Part of a small language model's weights: untied embeddings.
MLP neurons of a small language model. Each row is named by its layer, matrix (gate and up: input weights) and neuron, and shows model dimensions 224-351. Each number is 500 + 50 x the weight over its row's rms, rounded and kept within 0 to 999. Numbers have three digits each. A neuron's up and down rows have the sign that makes its largest values positive.
After each neuron's rows, "fires after" lists the tokens most often just before its 100 highest values on Wikipedia text that the model never trained on.

L5.gate1498:504450519504402493542487507487542566504484553481427457500468414547529425625454415552504521473591485469437588504466486551525467537525531468482518444587542444499460553531598520484467542462433418473524443542442486462439634434511539498417486495479521368462466513417556459514487466503471542459498498590515461447395508493412494492444523432552409439590498540550458420443514448551490508441533
L5.up1498:497553439542487467462519536359503466549515549583587446534445551549427490509438564525448501568533490459556531650520462582548548514418522575535432491462496457481559571525475560402557432437427457514506417502547553485460511406565517521504602479536533481582459484498447380416511613461593466534486495483492510490455465405457531539500595561476436487504548510486498473444569495462490485501467
fires after: " ", ";", " |", "5"

L5.gate2028:448452539464437489520483579450446541438544525516422440477453575587550476483599480492525566496493473540490525508560454498441530458518510463542457553568431490526533476487447611572599488414480467468518541570491564426660529474582515490493554459509522517463481473449443529463444488578509502430453472388585490477616487575450500428501464482469506541507531432493577436485543535406505583494436
L5.up2028:554595524557513467422530485511470499559474446605454571469572431516592506442537483504471469495577464509498497524517561453554446527505506483534464450495479401513504571501614476457482542505627528562528526491449591494411427461532442469453484526408375508483451486586464457511577616540530514516505491480564552477504554463599513476511443443539488492488478507481480443499511476567532458519416
fires after: ".", " was", " is", " as", ","

L3.gate1121:457475413542448471540519461438556482560554562475479428584470540508547464535499493516502494521480491628466496511520573406446474596464563549408569467495393500549455567497511474522595535484504466489542467572515467579433621650440522491486542496371503482551356471497487419495497584610491484493538433577533527457553482462573561508516461514457491420438611507537531421462476496465519507582516
L3.up1121:457448497501486510496500484473487532509433460466436472484445515450505493568557460437538481412541493558466508527483514556453456505543577492470572529533532533430528522543522473498510535455508496613421505451521541594382493507437528525452532452402488499483417567585477545492484548485448519522561428503484494470535582451531486516504470443584523430509550552418508526463490457574452484571550
fires after: ".", "\n", "la"

L5.gate1662:512425473546477523538467550577542468522521426602507546507451495533455525482483512482403566464456504458484461469527468538514541478524556437519416456553424491566603578490450500529529548492481512482544462443506423446433543459532501586546481510513426475489534535431465517465425497548470498512528485512448518515472507451524442524344534536541415438468505565455487555388417537444477533412453
L5.up1662:383487427469508492550482483634513531512451473530468489489532460597520547466445492516532529498551459387521565478472546574537449522500513482559477514487524577536566563466563497508473512511576471500510542468473461559528545541510522485441515480489487529585523496476532541469500469359442558428500423497552538540518505622503457552509527474506408480398537467488492552429512437533523430575507
fires after: "1", "3", "4", "2", "8", "0"

L5.gate369:501444461502500520422474560473554503561491514448515496550533536497519534563486489447458523569471552456529550555438496448450522461542490448500403434475472528479490536536499539469590519439461490492560469446521493455550552451473444433579462510571448404558540541479433545529491521525518500568491486392510536412509512489473567534508534529606456436548487528579463459471435543525567514446415
L5.up369:511512518499477480443489539544446504444508479589485549482447495562425532401525464474515362546477522544432531534483533471518499470443456479465446523542527564501449486413573603408511468418575435501482524471493528528401456474509513593528507478386503529411568506551589420539504381498482622557527471451485519508415464600436447407539505496463444332468457461494457467521515439487483551445515
fires after: "1", "3", "2", "4", "9"

L5.gate402:542524575486448486527493533470471636595506457484446408494506467462471525458543435498587498479514506393502453495529551494496574575625565560553478571504559514508457559450431591565527564515470449442506518521533489483549385466563527515483571449512541484438511578513522491505516582467432483391491507519528564498488452470468609412502522414457491380408542428576436495531433470441470517427566
L5.up402:514462496552549479460530565437524455553507491440659512491512510537534429416434558496463409528484458560464521487542477488528465579468526459508499564471594608378488492572512626508535556527490448490480490405432530462430538499466515494630449544528495449537440524522522508467417517407458511572371445450424539553514416511495461585468534428475489568553540454469575577470460589574578482547440
fires after: "9", "1", "0", "6", "2", "7"

L5.gate148:439496417511475476415491538453535533520473574484418565458500563467548458522429561494540501559520490477450431635485526517496555487561468511517511505433480498489453442551494477546505506532570428513441526525508499429536525449414506545574516415497515487436510471547503553469541469551519502480453531469564525517414543392470539456472402516566483470479492446504556564574406493534546390477496
L5.up148:384492563448401536538553560428550532476510483501520479505469490518426525509405460445469498574471577506477485516525554471488443564588481504557474551501530443564475535443565532529452489527585532519449529526508480566524521480556483510536519489499480503512479487499590421503516447477487501424556516528432459577484482501459564466579529551486468536549475570499475420444484429452552415455488
fires after: "9", " ", "-", "3", "8"

L5.gate986:560589448496486646423534470593514418497568506502405569469538567446464492491538403511487471610476560460568482574517552461578536478421559546536452494438487534548400543476525443491529497449502484532591445415452391627450526522447531464603475426499566559540544441506602515490479526498499489468499493458452558545476531441553576361493408522523446472473533428528466498519459548496549529468576
L5.up986:602554454492481557471494455542553496477432543515574532469473536415423462512488488569464475498417522502550566435478555504500412497521558513439464437537435442472515628503559485458550509583481511438523434577529491523528453501554537473482493561416418486495437455494541521452495500499482468442457430509439502486345435500491470471429461453460555464455479524533429466434404474533522426568586
fires after: " ", "-"

L5.gate1697:459506418511519548533604434489561495495606540507433497459394475466573505536475517553437462419507522536478541475446562500500611448507498403464528521436569584490588476389445553428593477540573469566500507460472536502479600426523481477474369463587475454512479434548442503508419468503498518443461478475577453489555444520514444498537557483516516416425515473575499561514465497542593532444486
L5.up1697:404456525598428498472483549446475460529496597485542493512449505516482467477531487514419534517500517413454448533415572501510569548495535521514574468567486468517492542464545458432454430490473462483546549534475542510376484484477600558540452472439553481499453494491462475531452484406516486583518460565471471464495551464451554556453516547428512527477462573361554501473519506547494504399492
fires after: " |", ".", " "

L5.gate1005:533562546542431534438526507540516442561441536551545563549501560527469454440531474624480494444456465483497569459541502472466436462582484530511502529557576513445446516510559505428548475547449457491399471548516468518567599432545582511524482474502533444446428521579529529539551464564483440542536539375513537556453512431569426473517483501498555426488555464498543533532586426503548586495484
L5.up1005:528416507472419547510539516517547441460455504465458523447491603504476476531557514519575549486462480553425450448470515506481454507590456488514512477476484477497541527460426465505570374461489537444506483549394471474481515490572524506452512589470412576449513589417438518513532469477496553451531504505398476514446548510604414554499479535466501494543513478506526504499531463518496464578480
fires after: " ", "-", " well"

L5.gate807:529520508497596481546489431543480630457587534480515519489501512550456481558545584521539555625567514539505469448536546534486421522491568540463484429571483517510523508513530488470477547528484521491589510453412454547602479511582460528509463601437607466437523526441527528453549495514501563552555500494487572485632487474539502503585493509484503570470467511549435500494506463523502572457496
L5.up807:432544510533532419606477492598456469486489515458520553436526446393475501499511491531529558460501473471475458474516485449519535500537459563503552538527599430521537492594545441575515490517476459502512509544462386447559458493426572631452513500416485509554449496505458463437462529446462473458512546442486513481473491443503517499423552509466482451427448480466481565501464460457487464506483
fires after: "\n", "1", "2", "8", "9"

L5.gate59:545531413485549518475492508527507499473456503650517521534538456452519505615512495411518484542498512481522468440479566472459611516524572434467564425503528517616457585562568421638552570427529476452570544438510472464549583540562465533510576538478576469548607422493510515573534390457485494493451591578552446487497494560441525512488562511509469537543604476455502587520450453510488525448496
L5.up59:538479565429410436657463516523511473382524488416475508587484429487382562445482459422469395541397492447574588556439484535459515486542543494442429542554534552584412559587448575379487599459506451454498518381481493405509538526538481489454508547492482537573481562425582542567537580524452487431483522417454445504416498523458567444452564479497451509422602520514471547512531491535462528469514
fires after: "1", "9", " ", "2", "|", "0"

L3.gate676:550490443435488632427492466474482504478466496450507476530482507516443454465544497579501548509480462545481481502484501523432452388486520537434492484517455524506512553546496457454591546480560464508515452436528438455492454468434611530445473411607472572588468410548443519499483499513515463451580495551443583432546478460506456447458420485585489504544571500518484507471494510473474522448491
L3.up676:537471492430520522394482497456461432442564521565471497509508471560567572468496484591493468455486622534466476505498394464503414452572456501449531515503496529536485493492494525565518445519473550564536442464488616406581433478540479565544533636545460464482425496609515503475427439544504464500544446501486464479404595467503505486579469477595450441526447468445514477432471452484504445487502
fires after: "1", " ", "9", "2"

L3.gate1068:446500579497528533508540588490526423507465573563538514406518456541564532534579488530466508483565437484495466438498415535365519527595506524485503511569530500540407530510500498509381602514589504494597574452483498462490447503491534490589541407480500516560533511432420497526509593548536434493534527425509522479454522514503534510582428511513531474426447539481491521537426500581552540504501
L3.up1068:496449461493599526433526535491534570536492475497411508473490481600476418528480498468465544484580561503499548579549462492450528405457558476457536390468534515561621506537491465495549526519505545475544580518550479433567423521467388469578520519567448518545571479442520455458568513561520383505523467500500460470453594529442539441491527456446416618414491509438572446526391509547500433545450
fires after: "\n", " Z", " W", " T"

L3.gate1421:497577455524512424560402504567538430423465520576508565494507421522526462435481549530481458526534469505579576556420470507503425567541578449522570479542631526498493487400410483519439466486477459559489578548534547439521508550570525461477515554487437406499479430557398587539553509559449511457470548536514455495505450393611440428518462514439629476455537464547468415583443449500535470516475
L3.up1421:547530411511465416567433514543555444533386455517575501529502476483495550543542473588485521489490512437545452452467504462515478493439594488556577461531491501444482497459510448471535482422517505412508563514527475431496534507596506485489558532485516471542444457500455562428511480567453486439436533504515479477546534402515507414503509530518635453482590456427510518572483473469597471539567
fires after: "\n", "==", "==="

L5.gate1701:504472585504485546490558519461537498480492541556566505457535366533460479488565543453536511547470534456534578492548576518553460558557482574488645504532426515539406517567502539527527532538590516494530558458448486511461425451518489503518551514515484559535565492457487577527531565593527458533524445543497478439447571514529480473460453520491470511542478545609504443518573515568497539467538
L5.up1701:508536440510513471488409502401538507590468418519537487501549473507387542548458459532442514588532475505435521495427493557525464585489538471550511476575471456532412579553602444537447452501563463550455527468476468646501461518544485522488464406482629518592442489576572536580517536448475451526447587490454515418429500542469533438421489518501532581584487483400515499475499462473555480470432
fires after: ".", " for", "-", " in", " |", ","

L3.gate1177:479599378484578551404441598430540488484556468576478485506481507494394496535490465562536458506548468392501488486382511468550517541513527489497569455578491561486504507435531457506451478454481511498518517504458527545589493463525579490580457461468531388552471536496470523484454479575556461574528394535444472474546557510494486473439512594616539521523442367535521472464514442409515511538456
L3.up1177:511520503503536482554534560480606512549478526491541551501452474502546566489482448551435428545509403403537517408538516561493505507467494443476538536503441536516436549460531569470509468456370548452519459583527522469473466387448540488405406514431492448511419454558443484452483445447556586588471583488549475495528564517544523513458542460465474516493407478435475583391564489535552587432529
fires after: "\n", ".", " and", "B"

L3.gate1161:474504482457448493567458542514553506548490438516459460532498448471514437511570429503496545497556521444607539473564520512451531584531501535590432499484529498580489479535506398595444544533381458554547558559462495429481451474622491518520494556451382509452489490506501467499392532478471490515470483449490460560509449552481446418518479489494554523586501563490472491431501503515455474555493
L3.up1161:470509511523411496477488525426532534580535485493473483521511482553531466416613475454530431482483480495551481414526562588546422555474450513530567520448452470569515451466520495521542432542365387546445491545528585494497497472455522512439518470554508463585469464583562494548475549457575511433423506512503501471480523494436497492510474529544541431543527604490582425433530436487492433556538
fires after: ".", "avi"

L5.gate1283:502467494486461489597511505595514559419575494526525457486606389612562474519524459513495499566504553537516629529435451516430573520477584474493471491512539510520535469469434373463479496473465506554531529556544546521512540464454445566489595563542423539511427491512491584521481500544488449499419381481436531521478552521563533491567470548544483500490522594543589557543517506536521471471525
L5.up1283:488531448523437427318523527478503559468486516516455642526495507610460495510462540480561586594451497494466492533499505487570464519522381527560528520465385480537421521542613522434442494565552551545474548489563515478433605487514572480545431513468541524547497487496468417405492530482454486486510524508569521559433459506504518471431543509473529444556537527551486499446460478505515528421437
fires after: "1", "8", "0", " ", "9", "5"

L3.gate763:472489597469491427510606525513528519479598574503423392458377515516517494489476491479449436530542522509479444420488577492487589516454585458547498572494491530546502547441538455520456592504548538634510440504511442409505533456472446423552543526425557351570532568559505583604523521614462555476534441568547475573489540526418511546498478480536478555486464509556593495555479657508467539497491
L3.up763:517555502501482441484551536523531510489528586488607479484569561541607547419505460491475453495547485419494556476462432474387510473504485517427450436593566512502560506536481457594520494532545462597438529411430500534447542443455431449442492526591462525455365589520485423558436521536615461479522456480476588452441474532491583567587583559521448511433520506504573357463475540556513445592478
fires after: " D", " R", " W", "H", "."

L3.gate1691:499508550554486426478463527555567533603521506458431432529429524430488506560641524595465524503451426519495514451523429533507487484484528511428522491471564571499537510531385574570577475534578397501512433482606509553393505459459534532417552559511560452502570594516426584617546523471476523419532528580518569591545556551541541570520509561451551455523504439556469510429387468528530564464499
L3.up1691:440543546534480526515557577491334390499485460503553465544495499509512521483508413411462599539565471498474429494507583521500518616575503515572521514556422522538551433453544561529536503401532513539382487482584488472551532476497423476465448456468528488471480531472546465493503542419508519485490480460473494442580488524543453520467491476559562596530471409476499467464531497529549462500540
fires after: "0", ".", " ", "5"

L5.gate529:538487445527434525516420476502470565463578426533541521503549473562556440552476568507480518506484572544518583498473490509440443547492485527520501519454533444519454437470448539555448420497501456487453526503561449582461504557470455478484467557418463440400514452482439609465542562455555582514409479468556473503437513504397463497464485537480469531531544506432528386499625487530478497563559
L5.up529:526575424407474417489450583433462472533407488528511558486534468536442516507464504480443480428541522490577473526484524570524575470520488470461497580527509557385472476387494514598597526552422488447531544632515405474543508440516418490562462534539537539429408545548493456463541505455564466538554439501454508557511540443587486450490463466539525501451501587533570500536540527427513487514503
fires after: "\n", " (", " =", " ", " Japanese", "ki"

L5.gate831:538460449471424560468490523468547544486488559496534540570533480456496483497531547453503553531503408432540520520366515500462526480583538470546494513494483486561620530522538525537438551539554506433618472557488485498485452476494462506521537508416499580482594552505471486497490465424557441436473421390523440307576550481495436502527545517432470485489539572449519541476564505427599580523560
L5.up831:569433558509541459459480524470529578526563519472466504403540476505447405489551523415525509525562494413484614509474524489478554471565555412542493447515461457472546480520448532479505487488497398544559518497465437434505475505442442508493450470381548487560494518572464542381529475425440541501494529523499453484500458463517504454443564422484426523500507467498441489459499462517462414482433
fires after: " of", " the", " in", " to", " for"

L3.gate481:482448518465501579544532521423420543653509495549500487534392559402488562418522530459463500549491542468517620487560534596427492524461484505616526461486498568446474467559520528474552502579357456452559528516514427512575489507494463515447575531383532502412506531522559398396454492514465456530422451581495476348507508583502508541534532451469504499459478516605405608494532467534494534599565
L3.up481:511455504495546485555482597546443612590511550497547543423471490472456415498560463585464442441508593560544566475528436495465455480471513525568390489435534419451485552476475559486573462510452482626492404523487422510532533512513500461454542534467481589577466480517482476536507485486551635487565463421426462518524504551533531582478459518455429477465440526524480482527514504518516456453555
fires after: " |", "\n", " Preced", " Succeed", " L", " "

L3.gate989:512474422573466547499389486570530556511446432418641421489448497360457553528475571561580523570513552514509470473559520484563536531477518493544451492571521532438510480523462467445484449509548471505529467581415466506465485475567488499555526545470531413456367513529483522456597331478568572418464567598464501453574608546520537481479474564568615589558527504529444520516476514571470514490447
L3.up989:495485420517578540580514454553560476503497500434468477393435498492459480496433492481556546574565502553425602461472523408410505486542432462470492507596521489512489501566616583544482495447575518589556445482525455474486482572475566450420469535573569485577554504447527468493624475468433558489497551463502560528537590510624450524492462430513522567516578462473441550359467433489589451473501
fires after: "1", "9", "\n", "-", " Jean"

L5.gate98:477573473496544523385446613447469582464571445498548454509449597542514564486511465508531525502426489580451525601568544565482510555588446459500546555509531500580487607582572457416416575535430518481549593536559432478458522524520517508547510534478615462463477497454499534392430541533453584517486450512576508406493491462486485491523498604511482533501584481493494451503528511541533623564443
L5.up98:459504511520533484463472484487509436503459530519489531577476567474547470567538496526474490475486461628396610531516604532457532555526487499458520581525449540550539518537507555553542521434450554509564573478476391549570568416410563342503516625528554510467507485500502461475539512560557439603523504499591489399436607489549512471465432438490404517561498584501484540605451500533513444589463
fires after: ".", " It", " and", " was", " it"

L5.gate1142:461519534526525510535550621565530458572397526558409475431465479524616419543484346550470495466525541543520510419444408640520537421514528473530496431518538428555528392466357454519627410465486469480520497514473511498513539576465540530469482499567515620448562457523529528584475552404525510495535471523441614484523442542517443513476549483517526498464610539561532420471566525431485523438496
L5.up1142:470539449515503549543526442506474467384478523472442633418522444454487481542452555399523484466521500614398505524515519472484487492462403389506545479516529477447576473408579355503518548528582583633506523478458562531489408447481521474470543499454553522525516533528565497481534498532498481486501487477588488446498541500470577423448552452465459525491545485499496579485464534533536537533598
fires after: " |", "1", " ", "---|---|---|---|", "s", "4"

L5.gate167:508505371559458519484463539421518533491467547493617522510456431479503483521525499495487480536524523463422506521489523502444526482542417517524580494511400535483487492579486510508556595474455501460409573551478515552510465543457542507515441500414503471605481452479495541430467455599530625483510582494483540442594484514535545491482520450468478472498473481638551451497463478489468660529496
L5.up167:546475513381523452444495500501563593587581496451441513429558529530553477441536554454519496523613531502501502445491468496522535481599469500480472487503451455546465471407499394496469449437490563517496579508454530541432521514531465506531542469534477516471632511474528512515498555557533607454561430414505586515466562594482463555497540429498463510481480586557455521523540441425469511529535
fires after: ".", ",", " ", "\n"

L5.gate317:524447533614423536499596522520414536557525542467456451503542444521433464487463486416471440447509524475459494542475453492491493551539439552467560521410417449529482549454492615605595496543518508443510450587526568482470448539492506517500550477508474516486514478537591507558474507450559466582521485549478425508493515468483552545417487458525332440418438474548575442523472534454475433506540
L5.up317:538529504542514498415503622413455462489453513587491472551525463485489485539413435508532535480530482512513472521535441471387581481483435470414502453464494541568478416486523546463460468510538376469471429513473592446545525501402548457570463570503442449541474473586480363464479476500494432440466431525499528540507544538481465539444492450522384456533503504546506532455491493490472508569550
fires after: "9", "1", ",", "born", " "

L3.gate271:450572479467401538428335488509604454592439513525441458511468527457492534525547526481532463448584513474546408420507460440571507415488483520537502526423554538483457502469448481495544423462497432604521553477516570563517466483519544402525485544477482491508563505532481501481557381425473364469534461481471444507547549464526468496512547513461592512420445510516548563607554479478581461504475
L3.up271:509583636515476611539501534572505486500552550537513484499477404439407556491483569540467457557462422523471455517401497547464452587573559459527484434483457470470447452612572495624544491455510539555459467440570594486453390394486538509496447530419541494506516491516450456483602467465522542525545420482526480474434591484522564498505507536423503548500460399432455446575447515484468538460550
fires after: "\n", " the", " Pi", "phi", " ", "s"

L3.gate343:459530480482436518453473582486555509511564479456524508513576437425464581512473463455538671575493532523506487596550560565553468530528533440609463570488461484430489391462482443434519542505484439436556463530537399427418546458469541475549465509521543594565474517546499436505495523469505518500559473579426550481488596476519581454438440532495494473491465567506480506504503464509494478570469
L3.up343:434513453529470527543507388515438504490569510514476498450543521530581563353495499438437443520426490414536578568532531507522553431471548499502327463510472512536562480463522546533471482429593513525527368496513551451569542518499542504585492555487526593490560460486556490583487500512494559462479483496461532589567477613577592504454389536439505441439451461611439487571529466475453559465525
fires after: " ", " R", " St"

L5.gate2021:540435521508488540465517491438475615478495532455463497404527438562412515510470435475454453577422449552478503456569557437478501479451495456526531559564516471475473516534498550384449460440555381554557457461468379424531564489475530504516441477555495497478528492482489512390536476512459556537494453566499476461554582505533473523476523498510476547508541544509521473494469514435567508482519
L5.up2021:434490505550544455550440502582552442480489518456529514453596545495416500549517453427467525506457483523475527486466472430587481463570495479486449438545522521473553437600598462525469473474548454487505406496539470498491446524490486446497580560496521512520576463524472405505506414512505528483593507493470556537514539537503448507463519468451493506512531514533430450446435422567520554502489
fires after: " ", "1", ")", "2", " did"

L3.gate753:434512504436552533504530514475540516407440546531555572459542504448491484537510547610461569514606604523411512568502560499512542525540479470388598479476486531436492479590502423506519493489500445407490544545447513470501527510471502457476441521503529554563549463519479449458471455532433562427449481554481539430395534462457519608470447562607517423559517483578601469426469578536582465527525
L3.up753:529523439432404496484515549394442511461470521580556506468472589662466490439431534576475486415473465527479527492449465490420513466475473425540491485460535496491560497484480482534604499487506532623473534428561551481575491499483452490560482486545461486379607472423561490540490578505547531432456523563502567432575433574471546500491489545527477407506551590482482528526474479473580519517499
fires after: "9", " in", "1", " ", "==", "In"

L3.gate768:523483499548559477514502579483494473488470534433480464443460539422559542535503498426524465461538436511600614488448516547525520527570564525530399544430561506455486461509503571563637447472505500517489592485531449479525567489401413462556487478489473455507523474548507471468534553448443570452546505479612543439510537518469465528508528568448466602524475582577512435492541580528499461556479
L3.up768:495528471464517377512493546532524455527564401492535499517494428527539515482594463468412470545544478454466549493470356465532466415494524435594558570528456541522502547440530535494559486456514459464405524526489536442424508501479408490490446513530468536510502497552464446498539492377518491465565568516496670410458559525568448447522505474480353523580468491604489490467487484482464551475511
fires after: ".", ".\"", ")."

L5.gate1953:506529492440516525438550486585501500558459484468522488537499446469467468578460468561379490515426450466553552474476439511545514515518569545447494501526512543392536535513514528479493533484540526512521401534588495529507477485452520449445504518585555534477499402494528443489392505519507546498629522460527533483477531521558527516501483445626459451490497490539531519415493477567403530511525
L5.up1953:418586467475522477476541460505447492496486480450463388518548477486528421531462438496503480507498428447514440505472542374472513558511564492540534459550382428539493530415637532529510476499534531532444518450421496549478492413550381435433522440498490524405520498437502551503514556483593458528444524487470498462491466497559419564567510541484445535525523482475487542526422319454499440478571
fires after: ",", ".", " \"", " as", " when"

L3.gate1436:483532484501491542528495525451556466496476469558543570458438460478584405440483505471447487550429516521553471562394531524479554496408474410487500443499534521493487496539497428523498549470568500490491543480513515454510476516430442494454517464522454396496474396507548507473471485545456557393480557486425535398508555471494452528537477567500503424503485539520466480415497516454396446547550
L3.up1436:474474518538472567547451528543502502530554537537454518499359537502469538564472437567628519429518466550517439495463494485484517454440492517503513527532544520415572511528514536551465533501575482578534514504509459478454461468521676423486450464540464516455443470440492438484487500574589599472487450470427561475530562479516532570464484436552407441510464606453451567467487514517505357525459
fires after: "9", " ", "′", "1"

L3.gate1677:464446430586520543469435529465474543465583502587573492550552520525564441540479429468526464474570521502506493518500474458570536553597529442396542490441480412455426396427541521452538504549479439558522501518452475379480415471529482484463615518517515541491486493474526457541556584525492507392556460528503517455535499521495392553491489523417523521440461633502512575470532430459467527383388
L3.up1677:570511450537519502480536576466567524486505541508545507506477544480501526464437489541370516491474511562496460496469441444544507544488454502437507487491608602423536459487576571489455415499524427574513493490538624570471421491524506457519520477490513562505587453397466438522525487461482560602527468459458492487577499540377490454521478532478581546390470502485547555422552544515430553531457
fires after: " ", "---|---|---|---|", " |", "4", " Fe"

L3.gate1711:571465435404416489486475514501494531459419528591501461496500520562493457454607473510562535573448500543492426556477485481567573487491519539467463565465559533509559536517491490546597406503474508447495542453472511489474460512442482595484459547556568474579527604460555465452551535522474656463404514467496501485478466470625503345496460479528562458414466408574439469485511550576499469400528
L3.up1711:461478476506507453505508520447549499458395559540514467551526533538569498560470575462542484569485564530508518467475432569595531484447523554481456449527463466466599418535540487483541325508508545584527576585408510544458494610523514586473578473532558493515531526516555465421553540484542550507552457403486393476497465452476445468473573571472526529489489472543475506494462495499587439549496
fires after: " (", "\n", "-", " \"", "/", " "

L3.gate49:390469502572530492478498536492431537553533571480450451460482585430441564530500527567472495487555516491442493480421508598490530624479517592511435465505430573513524490546544463389487441518419490321545498467461522466633419594545457504420520463503523543422525512479577497425398508479401556543520478480527549531513550494538422515537413504485447506552375593440484534489437591519461484494553
L3.up49:447592414499567565500534495469435396549532461477496567492486454485566485481600483513443473603409504517424534509540536513470491552471473471465411505447462524530439498487507526578519469473471506611497506420541424558523553535477398460510528441450513492495537557411525583487539567477545488462576533561569485487583508543488549550539491551480541438510432383438454549513528616491549573495497
fires after: "0", "5", ".", "d"

L5.gate347:440524489473456522603444567445563571491480539463396526499521504535483509510412540570510474530444513516476500434461462477453459538518466471518535441501570476495482466472421468538626491502507405391571494585472387522464500430433477500372445539526439532476467578552489433447443536445424540430480416498570486492586504497629477507463555511476546487540477479486540488509404583529497421528508
L5.up347:464532516483480506481495403443467591394560497517530580450482490559485527478486584604536423446463429453426443529570465424530414479481435412553462530443504505501392468404586542502517586603472526562502526612600498500535458540465537491523395420467467457460491480496549527464484436459481507537456533565558579522486490457562440558506492476465552478555464503509542462449452485581550483498466
fires after: ",", "0", ".", " "

L3.gate834:454470414552446504498552471544451588569476433521472458551464540463499536417537496485491548459596535482429518521432525497458449425496535629535465351466521574532552531444533560472481412422540567525418446426505459574539498476397460534376429481386560520542433565521421552492505590447526505519560509503493541461509390457497579428529542505491423523491426434461495471551437609517501493480626
L3.up834:506420445470571498544559434537540582491512423511535532550495459450530491487584425498536445608540465386421509585452537517437619519517472483493459470511517562466450588458608495472559457465590528533479484459431536587487493491433527503443493552647555476464420544483438462554575560477536591374516576557454504487512575549445444536484499534551597447495505583530487557508523460471551534516438
fires after: ".", "0", " R", "-", "s"

L3.gate1941:467597550530568543445538551515457475549446497524485499477509534551467496473503483483510455581485571549503489407450515454508515528486477599694574403572410542507482552479495486442546505507463459512542510543362466532403477485556477485466559561434477414545515560500516503548495499616515499445416360389486452490497445427536528397536444510548482501481444550439616558527491421530427492453396
L3.up1941:499495593529550523525573416478496407583439516406428421561476531526473433467542542508518474502583600505502491456548524511421405459460522443494522517479532555536425514418452499436462487610500554481419641562559537423464417465544440518475526552435433497448515551549502437587482450528491498493379521478569512477420463491537436418466496516600454449591450491469499587443461477526420492541539
fires after: "\n", ".", " ", " addition", ","

L3.gate359:486472478531487464474454458424562570466434493497554467471520554593435471469529467397462479528530496535437396487427528655557541531541501537478544554578528535544481531474464394444455597460527511553528549495513566545545512521519508501478481517423429445435454397396520524528544528634592565472530481427486461510491529469456518412487566532519415576453458545459504524460539569570545537492420
L3.up359:464528471489515503592476608571459523509467583499590491548528575586525477538470387515533461601477511491476512477531569440503557526532442484552506518497454496457620495534449498512558542458585428464494497403500573523430540466456447538482498531585456498514505495528522574444561591444511472432560536457491515516453435497596546442585559501584468481527474477522528459501460555557562485439485
fires after: ".", "\n", " It"

L3.gate320:516503541492517487586517551559479572494583482423508416481454510476510492494524582510566452423536543562496476510482567555469471445560545545521562540446564456559549419469537477579612428462538527456511552428468448487535527544465523524545583520559482488576463501519428585499456481502570512494535453534482513551420418430591477465469451552548493480503451459470554561501483470516582550435507
L3.up320:501580580549529557505598528532422504538475512563499469441455525443438452476448500537511582504605596624534487553597505390473471522572503486498597547497486486513523583476480563614507468507558532547445478447454409653492474505587504420602585517534498445407459475464435553454498512527507419544560575582486460404447489511549577558497480554499521496495537521378429513428539464607547576491482
fires after: "\n", ".", "0"

L3.gate352:542546466545378445545469493485479528511534497473523545554489647477474454489475424570488524559464587550611495344503472602504487571471498479541500472472573509466480542559450512608479565445531586507444467615473518506499524461455523523537386462598587557519494522478471561512539513584522550558581481560489509487504444494424553543510547524471531492510530537492499457484507397533513600525487
L3.up352:505536455506606478534487535503466514461511491494504552432510510462615556496463484360498501507432554563503447495467503539494535552498591450472497499401401434549437589474562495526484593458494566506499441449536575506426432496514545489490461413502485550574519519560473549519542561545499516507521470483407516456515478590492600519488527552522554377534418453498443557537490404532579593497526
fires after: "9", ".", "1", "2", "0"